python train.py --n_head=3 --norm="layernorm" --positions="alibi" --weight_decay=0.016 --decay_shape="linear" --seq_len=1024 --train_tokens=498100000 --dataset="wikipedia_en"
MLP neurons of a small language model. Each row is named by its layer, matrix (up: input weights; down: output weights) and neuron, and shows model dimensions 0-191. Each number is 128 + 24 x the weight over its row's rms, rounded and kept within 0 to 255. Numbers have three digits each.
After each neuron's rows, "fires on" lists the tokens most often at its 100 highest values on Wikipedia text that the model never trained on.

L12.up560:138120129133118154090113119157123097133096106087123134140116121076115135114122128140139126155120142168111153153120148112120096090113147116190112101103114163105167189141118154156108142106115147158131119162107101127121115126084145071161151123129135104135142111143152143116139173161151088152166144114096157188126148119122136098128093120131168136206095145137127137119102131142147119107149111127137104110125104091131143155104167132115143120120135125159119094147095109155147172104135148119138148146099172108175152125159088099118138134141128100104125153098127113100106099126157085152
L12.down560:102090157122090115160110140121093100124087090169141150107147121109104175110151110149152144125158124090092126116140157069099110116151129122152107163113125159108145136130122137148125120122136153156169194126103111103116134127097100160119118135139126066077095139124091090172142113167147103157114165135119129116109113118113114138116118125191109157164111123132094138111107165110136117108135100128145118141160168104136126101132143134137128112128142125153149189157126138164125100130084137114126120128115179126147118119153109104118127182153139144160143110126110119126116092124152095175
fires on: " c", " C", "at", "ec", "."

L11.up649:110097102150101117125168117142163142105101123082134093141151126133115118168075134120114151129152110137120130094124099137116135182151128139159152153116146114141146167147144145096112154111114170117116122129114168185183123109111109116121130123118132130154137131149126125101096154125131160119104116106136112121158082140140150131144118115116137150124137113143119133143155131119106178129128102192154123151085108112146117116106142108100145105086109146134103138139109111110117087192134145103075160133116102144104168129077202100131087114160109143137168143097149104143148075127123128160
L11.down649:145092128134092126153102116152154140114092121118108101153137178120134110088109136124107146138120094079111160147114102129154156157112165099146115175142125111153121152153158093102157103122153148138134123143134164095126138128117177150136119117087149071119125130119108126147123154137148140121131123124158107105150131149090127122198105106139093147087155130106136143129107102142082172119128090138177126122150126116138115092117149147131098137165103072134102136143121185147193141149115158107136152115129111136093128084148101131169153141108103166127119113145091092133125122149101126101
fires on: "ed", " used", " known", "ated", "or", " described"

L5.up593:149140107151117109111128091116161175125171123122117137081119140148139169147138083144126136111128163159108100126140139136123085086133109132081141092145087120098147133141082139123173120110131072130169149138131104151186073140131148122081101113125118124112152145133128119112148119142171107130130119157153131120122124134166109114161119123138111107125106150166122090081138141104109097141159143153136183137135116137156146142122138195131160114148134126107140106086089126182132104077099131119108113087127109114155130071137126108126130140126152105162105122143106092111134118164120144126
L5.down593:137175126156130132167093126108119127114135142104153138150144130159135153106171111107127098088139140099125114133147132111150183095125173154146117140102153116106133113131090132121136137113143152145187108123165102151138100123086108119107123163121112137098119121140114136168097151158130150146109161170122151115093160090127122098115118120149130109132124145157144100143127121119121111121156133097132167096077150145135113096065125135141155125112101116147159101148156129168045112125143158117130127135103149116107133097128148162141112135119123067138085112128113181103065138099133137097
fires on: "–", " |", "-"

L10.up569:098115157113136156105089107110138103139098125150115121154129082132132099147125124140143116166115173175138142110137135163182138088145125112152121129162137101107115118112106154157120156111130125126097097141134113135110141154130116110102121104112135105110139091156127134141122133141102130160162159168119131079141099160138064153157135128098172101156089175131159125155154110145114108171153114167120166155137093123131092145148135117125115107134129156066142112133113121176098126134152162156142135142108142156149115141128143148080137138135100112082152143148075129123099068161113151107
L10.down569:160122127141114157146121081137152136170142140127144108145129142129116170105122135147132091124136131060122130161129121155129129177090120100122074127128120174117133117137109099129143062155135090146153142156094151114132041101164130137133116123092093110146137108108121155118075152081125119110143162127163140151131172122098162139112123109134131142120138122111108142141152135126158174169100169099109167118108123122080108122175126165112146153081137107138110132125150122169121130110082123137136130116131101116096110143139084127138105107135156117163115135140120144103108134132137155161
fires on: " and", ",", "),"

L8.up636:113117145115115128134095124105121159136136154117052139109168162145139138137140130163125121081111111122111104113100132109133100161107129129136149116101136150107177132130169102116121113138152100129138124142131156162138105128079096108154183090160168137113119113156172144116150161164160178131096141176124144138107138097142095123127130120110130148139122104118107083116161090140159184123119146084111146138101117075128139146125152169092142110141138150111123115109105139064124112145103111143145106108108129105153152144168081159102128162099092109130107104148112118137144101111107151119
L8.down636:128175100097116105149101130140092124161157123104137136109142134125119121142192101155094108155129112117131138127086094155143112169148142129109135104098108198074157155134134114124103132093171126068158156165060137145140161159129130114122101141089138107127152103144159116118137179137146114141142091130111166128085112120173129100113136164119111121153148118154124121135096147097113094167107106154173111093133138154123114105132139150105120117145145126121095126111083145115152132126166139110070143074137100135151124142125118109122154130138130141112103123119123127104135155111139121162
fires on: "-", "te", "tern", "t", "way", "ot"

L3.up611:141168131140150087120149102152144090169096119122106146118103140116131092144134110136109118108144133166091112166164182116106092134136151151092148111152128171153128105124116108153076112109070168084159103119141152136122105124129138147142138152117084141110126115157135136087110110123125104116120097164166136134153100138141176151155114132150109124104165127128156115081087127137158124136126103110138128114174137129124141120132118133131117173108137111167140133118107135138123118129126130080114142133131175088167108138074086192155144106124133153086125154130124079143098094109129152107
L3.down611:143072133097177093168138121104137144111115105145094117118085116130122126133117131142122128147115169112106116138124149139141128144110119097143087137138176070153125122132150125105077169123131139119110089127097164110168157123139135179125142165151119109118185102105139151158160158145148110146121132115135140095111148098099126143138191130142141103138131177096090120124165144136125150135143107124144117093155098071114148122141123144182108089150103121115128142105122067140112118132127141111110115162126091161106110146162183122118102125120113137134132119102138131132141200124131124120
fires on: ":", " |", ".", "ic", " of", "'"

L2.up293:125160156135151137109153109138167093146148111132116118200133111099126121084159120125152139119120177147115145149140113137141114128181109121174133127120148098114140125103147142104184119108129136139097104132095160187107119126131138120150134153136105123109093123169140127099117115152131147128121145137126112124133166133116106135112151089114108168137157128144120112155163105156147146143156088166131095153151107173137140144132164152099123117096109129136105121108151088140153134116161117156100109135106156134163109115106142228135136080098106087172094149148146117141174124129115112107
L2.down293:139132148110148138127084138110104098135123063089105120194125158130124169134125101124141144149143156109130157154098080149163106138159133123120138129141144114118151094087120090129127097116131132143130124142090136097134108106157138114140088112070087080140117082124109153093097138141106155137135175134119118166127139139119117113131150086097106129143139095108138139144171152139120150159144145144131147147125138188119134150130131132095140129142136128138111125096132127147171117112159125151100128149098204159145102177154115167137125127130144129151112158103136136060121122145082117111
fires on: " and", " or", " &"

L3.up246:126104157156133133118151127093162156173122167174129092110111139192136116116134134152093120060108155179125174179110118130105116111110136100100117134129113130103195110183145147137142099102109102139141094098097135130158090094111136094151131134157131118129142108155121170106110126102094118085130136123135130155143106129134121094134176143120112141123145178102126119084135142138150123128154114120132137069136073159112131150117134171115123144148132134146174144117150118104130127150106124089138090139141141126094123126117113141174154169131145124151153150125116144085116136144113136131
L3.down246:148101069135142103130102106136104105084112125131133124083139128138156144100196116121110132101131151108185158146100119140142117099122139100138125119112106144130100086115125123114146147064131134110126115175085088148115100141135136133083124110127108116137141090167156155140147106135155128054113134101144145128134152120173126127128192103146134155188144137158154117155147133103112131117135127146122132166174076148150121122118131105136142120124136100130160137119133120154145165107089092148136104156112168131148115127133096133144153087086170112136109163148111114139128154138144096144
fires on: ".", " |", " -"

L11.up143:112111139108158139169138104119115121106107132110122155148128108140107178126128067095114115159120132136097135139077141086142126097133096102115117122173107116175130156119130137146158142114126126150136107134134135054104144114123166086124142136115117137108152104103157098145143149133120108122137144118140138143128149101129098138116121163141135170135127072126169093154171142156122165151141097141140115098119134068133097128097111093162164119153111120158116152166130115161160124122110127119131119144110126130147133135141076140128124120126123160147128179090107086167117119141161041092
L11.down143:134137093103169115106162149121108178167137098131170154133143147120151154123142144149124089126136156169114100148115119091154099128127079119134129104124123119123166160084142129134079159096188151182115139125139122148152121143125141156145139132112124140112122118101100116159147097157130073130154137155104099187144081116104083078139121133129122141151133140098116137123126140117123151125094149080115147128125163115131094067132120129134132113111149098136129120161142098171109094104153093108072177139117140136137141163153118129147138121131100164131138119129129165130108077123101116131
fires on: "oc", " C", " c", "ec", " ex", "h"

L9.up62:119107129159157140153110110107135112126126144121120142113134141067163106138150136128117140130140130125105088175118141092116118106111126134121198136130116130110139101077130118147128144137078102083166143125119165148141129109111142141118119122100124129136080152091127119113097164099084120189106167137167098128149081140137133134127145123097130086087148120091111173143102139155134118174135155155144110107152094103110141097163113119123148155136130160116122134087120127146140124103145138092084153122166148156104098145132133144148178095181151115094148095138107135162138177136141127100
L9.down62:108061186111131115113118114138138061127130118094136097114154170154170142127069145118102162149110126126090111141154177098097137146132124197135172145128176086138135097126112117120131145142142112082121160127149125175150127152110129134079154141103125082119107141119113118166103122124114121149112146130131121123125074152116149119118130121130152112109154146102096150133117144118123118185117110165139097120114170128120135156159122158118126145090137129116171138127154117126121148132117129133122152114158147062105163113146172114120123121145120119105150149164123123100103135155156113098
fires on: "m", " in", "k", "-", "l", "ol"

L5.up310:139141147169110145111147125137122129083124143148174139165161096149107119125129128088134138112131137091134158125115152080155141133075154112054145131095111143116156106185148118149134084117109114153135141154121106126139129106114134116126146132143145118119120113156147107144100116091150137163103157128137131146122118131153139076115132112163161088130138119097134179143119140121099139130133139106154075106172117127126121104090122112103089114084152110145149166126140127153169156103114129142137122094144121117127178071134081168129111110131108128124177145117159118190093104152133161118
L5.down310:106143087146102156133152111099087138150088149100091114069107136096126132147078118102126128111112122127136170155137144172128195078130115114147136113144156114107144157136143120124095118133105103131132095138168114082140149164135121103136091118129143119098132114157174173118169123128127151152099167112151107125113123096141156158100118115116122149136112119158128140126130122133137097139148071140178130139119112111127166166073103160093109116115137120105153146097115150131133100150148117141141096104138184149131131127099099152092146129141113171160149115174111129124135180126137136144
fires on: "c", "ent", "g", "ec", "an", "d"

L8.up93:137104112146157123105173142105149162132110134144076114141112123093171090130125113111111118127151117091138104188138101086128125103139108119100168089096120131125169124118120100118140103109144103100121138093142121101088173137102131149128134139147145147141165145105114123083071147129111100136164118125141128161122103106178104123159122152170155123119144130087100160165126153125139139127097156160126112096178108129115149163107128140150167150161143138140093105101130135145121139104156145161110139117118103089135112127125125131087165113162100107138180175147098146158156144138130118085
L8.down93:102136134105108152116135116084156149140153127093154104156168132092147156150138086125071132125058122155111143103112130153083104131121112135131101132152159133146151107145160131107093125098121144130105154120111146098088149132099168113086103141138141109154105112135106151129159127092121147134134125068120116085125120133135126085117110132166143144139143135117075118119091129110132104110127096119124121137149160145121108139101144130192173178140110124106136163139115155136166102096129131146172172146140142153129130128140181162104119100118160112126158125158152104146099115101181146109
fires on: "-", "ow", "k", "v", "z", "i"

L9.up68:115101094138148097110136135161155116101151135160114076139143123092137170147136127168113108144132145130139152087166151147103114134159113103115133129129115176107122133145132159134141146137116151098127094096135129109134090110108108165175191137158101130124139114148121138096132084149115148117135124100137130103104121102123102121094156162117133104128117104136120179206140110129153090117137166107127103163139145108148133159132112093127148083140145158155157128084103113103141132106104104113137175131126084142132160137171135111092147118081098128122162131115100123132115112147129187079
L9.down68:121106083117082153099086122201097139147134150141143111129139140104108163131145125142168151187145090110137111087146116136181104107143119140115133100119157138143137159115135101146115124126100114130131079159126131144137153133114114139105146158167114103121110140108190149095154174113108127157113114130120155117110127114114120100132106103134140114160108129125083163148125169107127082121125135115154071120134153155166134149085119161103125114157146149134115106099145160149123131090085105082112140134170141149121115089172132120073102105126174107138149115140129133140150113158135117126
fires on: "at", "os", "an", "ir", "ot"

L11.up690:125122113181088133100146088127161120131142123090105099139126142126131121124102105123124133147106160140096140133140156157097076118146136160141161142166113144106140102160119152142136120126137107103139135143083118134099088095095130142129100121112132153137125170142134121108179164145147176134140162108085138156124107120091115155126121128072154118153113113131106138128140100122096143145121112137148147136155120126132110153123147158115105147139146115106082137116155106172129066092142131122077125124056145099189168127136146088120136148109154152154133138068096106142141161136105159152
L11.down690:108137110114134129109147135130129106090130102124124152171157141164117101081156147090126068120123128178133132097128107158132109146124141157090112114094136103128131127120119136087100128079135147088152132136113101161153090113164147145136111135124134210105120126104170088159132164149142152139113121128160101147117128105174091127157118111148151158168189125144092145140141085143128122133118061141100145121104132105159134134114104086102166130125118101130124108086153146117115162132139120115153135171096139120095136146124134132116156103134106093129149097112162122106127174143107124133
fires on: "-", "it", "ab", "ud", "–"

L5.up688:091129110153104112120161150123091133150102093150132100122114091181112095135140142123151137078107147141144186150122146172129124113139115119124127117122106149099154090148099125113080085107118126149121111100141135156144109100103117132182148107160154129153167148122147161086137055129145150089113106154133123126113137146127167126145124143162130114116136152125114108125120146125157097158131138139139141112153150101133128143133125117120120087102163124151125130111129114068182090143111105123087152143126099108162148132103135133137108105141127137132082159137094105115086073160165186121
L5.down688:156072090131125128123105158141147141113142151079141111113080182095154160135124120107145099130134144113137101102157153109164131131113180110176064106092156161194152118105114175153149130151110125141100109110115113105130124128123131179116152132092111127123179108168097124135100183121134142094150156125112130112133136127141094149089107143136109127140134138092121121135128122102095156150135128113149122156114123147132129138107111129145134136109095110163150127127145150147074093121086125126130147167148141115131114176134130121093134162131149103142119168156077126092117089147140115138
fires on: " |", "an", "id", ".", "os", "ent"

L15.up106:131115156114121129136122125177162129149126138144104151153100131144122138100143152129116146152099145138129138119100131145150095131166123150132105122164147156138135141134116129122105132150111136150134133180144134178114127098149161130110202142106140111153101155128120119121120124164113127109088113094153113142131107095113101170151090163132138105119135093126114126127177141167104127106141134206147109089127117100102085118088111135109061141102138136098142077091097119151120108112149135157111107135160097146101131137115122177176090150115086163101080131130118138106174120124113093134
L15.down106:161136089178145157095119158120124115105130162118129147140122116160144122168091125122178129176107116134126134128117106142072135115088140126113124106121118130147125144131127105141132139145132113111110099092113162088122106170104107126129103083146120146099132123126161108105143132140103168142169135102106130092088115109147112154142185135155108137111124145148169140119114115081081161095097107092115112141118099196160115129144160123137147157129098129120125113157122136118138156127105089147128147115115120106134092129136167114074156113172054122130148173153131115144142168129140160142
fires on: " and", ":", " |", ";", " or", ","

L12.up244:114118131108069147101092110120132104105102140076146145130097126141126135164119166146107144126112093137103107142153092158125168125107130142123136176076127139124153144185115139083132111110148136164117082124117165138134115109125118136091164117187123143140139198156107132089162093104082147153133106091108146120154115142157140157126135091117146124096115091129138138122113170126139138128151146158093157140125120133093124128116154129079115124091155119115113138114154099101118096153144136148123146132116110187131138092112152081111132169136141102097150158142148116136159163117122123120
L12.down244:155123076110086138146138132109107162118112129140094064109129128181088168142146136103139139161107127139118151126120138111143118155179124096142162109095072144151159074121110145135153156110125118115142124131134124120174105084116094166114155119118099091114117193117152126136139144139129146150134119148139099064077147150126089109157116106108155159172134120129103154109128117138120130170096147146145148086138115130139105121136145081114112152175123127114121160138105147140135124145103139132135159171162134120132120069145155115108149131120150119104124138132113096113097109163110111146
fires on: "\n ", " Th", " known", "p", "ed", "m"

L8.up588:116134133097105122137108149115130081156105138132140107120137148122112112125141133081128193114112137107104111133134149104096131141123190106116174125100137076111135134172129110122090097102112123137123141113145150156150136115119165123114164101152129151085071141125092126142124204117119123165129139130156115136114103152149151132145125105114171098122151093124160163142106123142120140116143130132138146127094100071123169157143122159104118155078121128128097123102097123110137099115150160180094165125166143127100169156106146096155136129127097151144114116121149103142171141125181154144
L8.down588:130131115130083077163131118135128144093123109116115077160109128116135135138147138118106119087150156134099100172152167117100172144139172097149132109146086128111178125099101126096100100132110128111161116155135141132153106152135153142151164158126116093131092112101113122128120103131132102127102145187141126124128171143120137091142167140133163141129070125090141094125112074151139100174162133118147106122127140108128127110144112162114132130096093156150144124173117142152174108124116129093128144102128126135103144113120164118135172163125104099086118112125159116063161097136149153142
fires on: ":", "m", "int", "k"

L12.up636:142092159136157128095128096118142123130137165100146146154127114100139119144102194126088165183132122118104157138111127141144137092119079075179146143114149134109152137123128107080086147120097123147110107113145145077130148107137150078101141154151103131127123171106127121086113131165133094129124135150143129079103164099122112122127129109167134154144094126142117101161092105133160112140115123125117132133130130132100130137125121137123152152122133096131077140169128122164171140097136137128090093113118139146181141107116113161114156116156117108153163173155090075138113152153108099132
L12.down636:116101114131138171115118152107077100175141142148136170123177155145135141121152119110119097107117117145122121168137119110123091126140096140136151112120108119142154161098077163100149160107182132120126126129106128156130108096115145082080145127101108114093163124165156122091078129156099118133111159085113147112114114107118112110144118113146144189132157126177120099118116137151192136129120121122168134141151124178086133096120126143109166127109143115130085132116125127125186103103096143102136119139113156138099131133139128119137125139201121123109120108134139100158124168094139115149
fires on: " C", " F", " f", "f", " P", " c"

L2.up246:137146151127114151079128096123160108090151115118123130213147124105128114150106118099158092181097159147086129162141131110152164150092138115144137149153125110131103157097143151144102115106109143161103114177138114154105100183116143122119112120126161103122129074163112091113127116184127111140116119123151126128148127125125112135143133144123089141174105110127167132122168136149126061124128112124134149125125114117139145123127147162137087126123139116120134120100163078151128113109100154189141152159116149142130123112155149202130127131122113114132085124140120178110148158109118114136
L2.down246:148103123114124156135104130116183184144117118125117131188120111178134099124125109132152114168107124098147129139123162144119116128170137111117101163155147160107099118178108113116163129106148121136142149168129095121141107152069129142122064137141098120099117135126078161124101169130141105140119134111115143143132140147081140151076164109155104134146098110102094117150164123152113121159153123126121128119144162144075121112102121102111139093109136060141110152110147152143177143067129126180132137122103142149122135101132138132153116151118127117149151157141100129092095130133118120096
fires on: " and", " who", " but"

L9.up8:098149140109111142117114103108136131138166126141117120141114104127143126127192093113169143084159151116122142086144123113126053151172138150103131150130112138125105118134161131119133146123128149132089134102140126152152097142083126128138128079129075109093146091137094116187147132163148122109132149146128104100146096143126122102170121184131141154174116107078092134139149124168093115157126215096099144093154121135146092133115134171131098122120141103099147116116116130136114095130133134110157137105130132138130164117143125137116126142123112134136121097152132153116144066104092141158
L9.down8:092159140142113128142158101102119146132155054115129127109111111111106136097156139141163123100161119136143093119119117126142175110098140111125123116072146146119166157140102124124122126148090121114109145127082106159109109120186139120138137182186167121140193132136115165096117141117146108111090128162131176123126108126161116113116123114172126099171174127062155090148102127149135078115131132114113111109099101130122146080089147159175134130106145155137147143134103125114113172110094129142143142140126101133102115108160127151124121136145119144123104148153122140096130135102151140133
fires on: "t", "st", "te", "b", "ad"

L9.up34:108136113123148127109157156164138109157109121103174154119134126152124110099116093086136140139098114120153095116120105133115081115142146148111120148165185116117153125125105164137128130118119140138181098130120134119111089139193124116109165132126134160158130128106098132123120119156097144170109109152120143177113110123139107164100109108136106135085127156137095104117167157121154125122160103139135154105070082110111124113131123159090089157123105135123111105126137129140144083123141118122153158145109149179153137089123090184146104104109106084120127153147138100130172114090172142175
L9.down34:139075091124130083143126121111103125141149143118110122096084153086136107131141116129150111105146145112104153154090122136160145135116136087115126136104111140129136168095108143110089104132141126111103118144113136117154088126095122137150129154105119077119091143126118104133123126128162167152114126167153134095158162129109094191130130176112129152158157101114129141143128149168164098160110123121148116152116121111166088149130103114130171091132119201130130121156164132130060115134079148161088136129117156141120131148156142119148099133133120126172103194140119123155106154154120145112
fires on: " –", " |", ",", "'s"

L9.up93:126137115117136110123123063119127122095155135142131098114106111104113112080145134100128113127173110126123126153111118115120113130067138141085120118104151129117139175104142133119136155151140141166193145150117120126158161066111106127134189139138144091102127152142119115110102141130114185093106146111171110147185131165141113095133154135132153123187122101114093109156149091088135100143119145124133108147158088125152091136112131116130147122144173147149160131080108101138118160106163123110154126094110169091120135160124137106158151164151120116129157129086136142119142118121096143119
L9.down93:132135124102095125084154121150143158090156118168141111114112159081094123107128121141130129112147106133150123118115109093156125139134146142082143128134168137154104126154144119135157149097138144136159130120136129131120126157104163086097131143136121121108133142164155127104119121124119133132156146175147180165085091137147095139129132126155166119163128120127093129155102144126146043143096122142150142110127093156098122112162154094189184151131133139152162116100108159110153146097153074129156091132115078114129124130139116140117111111153162112089133175138144124152118131065107138124
fires on: "er", "p", "por", "w", "tern", "t"

L12.up493:120096126174151140112143107089148124156143159132130157126087166095103161140140106143115098146140140141108120194111156121093127109130108115146134109122145101137136131108120139129161128130146099189120136098131145099162144106129151100141145129116118128101146110089085112123126127153115095148161137148153148140129132111079109131104083128106142120167100142140176149114128149138073118076135140169118109135135119113073087105110158126145156144148113107157132140186154115147145128152095100124189135140095152142116118115145132124139141148161150145165138169105145061127119137117149075120
L12.down493:131118127144162105089116124076103131192108173128158170086155115086104113161146100156140105179145161115085078156121113113138089112126132124138161125125123133097138135132125066173135112132138116171121123100110152144159119113127173101140157139137111135138147131137129118129169123146120121164122135131108155137097129120129133159129128130138139161144123132113124118136107102147106108137129182148081109131106147088107092086118109148146116135121112112178122123170108149160130108106105110197109167128105155151135145098150126118148141113155110121156096123088159119150096133097088098114
fires on: " C", " c", "C", "c"

L15.up681:152113075168109098105135073129132122142173103110115178145165151174114128123113149140107103179092141136146135133136130133067125132139163103138103091123148117104098108134131127111124134145168111113169091113089111115126080118150139121152110153115132173137097139084168105146148118169097129115110147087134106139112132163102153124144153115082147151147134156119128117154129139117130137127140108123167121156144174114123094168113139170143117136119091098168127119115164128186150115147174121159126142149140084124163105134142152102143132176154111124093121147118112115130110116107126131097
L15.down681:117149105117124090170134164101116157129167131120140095140071068096142150116107156088094133112070126112176123106164144102143143161121132110131157152130144153184109148139124150142193169168121086119124126130131152094159153124083152105160113103079181117114099134109100110135148110106141118172155141128148120159144132117134126123144111171145096097144158106096130122081114115123120132118159111120130138145136128144115114088106098147123126169140133116145107167167150110149140122095097131091120127111103150130133133123124131135132111085128139138109130150135109109102149152118150167087
fires on: " to", ",", " Ch", " I", "o"

L12.up749:171159119142120144149107097164139150134121097116148124139112097103173140119128130097146114184158142142097139121149089164109149115094152141115152141105109172128140174148126085118122116135153129129116150105145099155172124147116084157096151135135123125180150157148104145096112151118127150123139122080134119124155131151135136142150134093115169123141159129124149119150129104105146145112098110110131122101126123107125153179102089099166109122146113164160130139118111130125170152131128137121184115125079139119087160132103126112097103147149116064078114155103102150091117147083152073141
L12.down749:122099120155090097117142085115095119146143126111136120122121162097138144137128082139147132134166119118153115146106065125142108153145131143142093122144171155117068153177160129177117074131150114107119126170110124143139104165082118121135181107116114102124130165130105134102112133092106078088123119119151110136122154156177130128143158128157146112177123088112083105136124128132155127133132128123107138126139085144079141105145111127160099108104131113087139154111133145099144122171142106133116137137146131146114151138104121113092129159186159144134154109156157111113106147160172162125
fires on: "p", " Th", "w", " Par", "v"

L8.up753:120151128112151086124143103103134120130143152141116119082113175133138146131135129150077129136111133112136103127124126135121103121158121170112131142109153120073106143073122115127128133132128106187150121120129163133163142128084141129076095171108099124137178118105086121169131127099148142145080139148107096160153117132171096123151132156143130135140147152164091128092154156137133114105149167140149125110157114143140147117109127106092104159164139137128169142081116099153130152118153111145082114161146085166112136154119155106100132118136094130081164084124123106122153132135170112075
L8.down753:165101122142120098137116104141112083138145142113133165118121179151116170073107123130101079122146170072126129135100140136121149110112141117130116114139093130119150125108086113093159098165144094127150126129148153139147113135124142157089134117119122095125124106131124145174134136088118124132106148138166107113147142164167115102084109130173170141113168084138102135110144133084133085136090149113117108137132115157150176073136144095126126114114154123155141190087137111128082138110175116158124116131148114126136161139166140138139123125116151161159138105161103115156131166128102153095
fires on: "ol", "-", "m", "g", "os"

L8.up672:151141153097112150115091124136121116083120163084126131170112142145128127148171105107123113142093185129143094187140113134130120144098136131123134141165147149130113129101097106114169129098077141122123141164143126128142121156116147122137132100107135098112134126115114154122161122100144153172097112145123129121121148150146129154159116123115102099144112118099056170122143121131117111123148139154119103116156156193165155126116094129123111123054114126095106104127172127109138110125115140158135108171134162123129128167170159128074155096100130116114136137169117162119166122119098086089
L8.down672:133196104094161123111125116094125108120084099185118127141123147116159147140135124112171110094106116062134107203115154132132132100116143162108112121138135128108118135119100109132134135096096138115157080134124134103109132142136096100115125134120143130163125115126095122121075091056147138165088170134151125171138137128146150108138114126110133125121098155132118114075168092143117127114121120144086153158155142127097145168130113132142096138120122108175107139151132128136102151120168117124120091106132147171118128128093142140136191141114161111161120159133128139102152133140156163123
fires on: " and", ","

L3.up316:102107153106122089154100151113180147126146146116105085111062131115131119076137134116137108121095126144118114131100100110144114139174139125136138167092127174158103133139129117112125101128110144104144092188151137121119121160130191169109144123136130127130147129109148094131088101142121115117150131109142118142110094104125111124152144150112156139134127166129133135118117173135103131115133147117160099133141189152106119163115121121172154149077103157137098118088172124158140127161131144128097162118125112114123122150101108161153128101156120138122133081139090111120125088157151049161
L3.down316:137099133126122152152122136122122118163143156121156129116141106104133119116117115172125159168152132126165142156113068109135099147091157127136120122105134102126106137133169125102142182118118139135133094110131086126150129117157078136149133116130164190118130117130082160151169113129126130185108133132088130084153118145067133160125149093179167100151119168132114119142135122089132136101132135063135138092173097098101141139099135176131147112160133116143134133129120113090141127117158101153134171114110128146116126119127161137146093112127094179096106120132092090152124142113098124113
fires on: "e", " and", " of", ":", "im"

L5.up469:127133105160128116113098129153141078113127132115102139141121128098111147118117106155125168125116156135088118156130106146116142110118155181145095160114117077103147112097140123121134130164093136116094091121101129166142114152111172136108121110065138077115104112140145111107126103167116129138107147128148114137154147163124134118097126086105108158152141098138140120145155126148077123103119148123169092125149133135161178150120119115123148136094142128182128130087097126109138143133116165135100071191124133156131152081159123168155175115121135153099108137148183155129126163147157133113
L5.down469:114139171107124169175143112105092167123074082120125099134113158137117157116101113146101134158114161128135148121144147136097121112183124142077119114077161085137073136147122085130096132130164126176125148133108129129103130109101138186145135139107136140127117112131152139110069120132130131120127110104143099087134105117107143135132163136132132150098092118089134172121136089141135127156134133123114172146148130158158089157108076124160122125119142131150092111126127142155125162144113099138137097126105164169154100133105148107106159110123160165103172135120156128139117158151164098137
fires on: "and", " and", " or", "inc", "d", "p"

L3.up2:132123112100144168068109154126118116102113140071129066106109135117134138150162117122110146164076171165130163160121080126143128118109118128115157119164150095105130144112082135110191138158128137141131138159139140168083122119137101137145137128089144121093148109114124088108134107145137091146141135128134144086122163131109133104123145097102089134150127120156075168100116123137155122175134143129137176141151146135148116088158160151146159162146166134158144123098133099126156128158113158170116148111102130151100128130137105151125133092091130127146138116155135154147144131109091082115
L3.down2:140133131102120141133144117129148112122124148143095126144099121162128110141134124121128150097161164107142112182072116188168138143158123100095118147117119175132096100156091103137122080108159157158155116109155128121119119115114140125168107127136144107174132124118134172115124161142101143113117148153131145115137105151128142155126166108130112090109132095125124132126190119144125109135152125122134094107156180124074133136134122101114120085074153113138094105101118143144122105098118141173123129091118152165135137170129103111193115150135189096153151151063121147108124127108147133140
fires on: " and", "ot", " &", "h"

L8.up486:124143131168111134101127146138118125146175132129128134163144106127152173134148089158140135123080136135085127136113140152139118126156136123122154151140140151135114113149147148120127117129160166156108151112128069116121146136108126055159145126117146111113117134144090124128115140153117096169108133107172116142097138103090111114134121131151131121161149141119107116128137106131071130148140063128139123119154111080087091138136094131125115129168115157120108119114092116161095134099117116162098117121179133170109117106150144162137117195127095177139114111120063154099181088146153099128
L8.down486:152132131142146126126074114170130118165103131168146135164146126148145103127111120140107084171117111172119134127124125118113131135162119154157143129113104109093135109129105123161159142080144107122125133169137132140098064134106131092097122143162144129128156093142131177148145147098113107133115113115110146136092132160081113218113159139106101149130149151084128124145117101125135134143143105113127133148129122093095111156135069125156141071091151166150124130137116107164068103112116099130114165148102139133148109134134141098163116149081100150110144136132138166123145105139146101129
fires on: " that", " and", " but", ",", " where", "."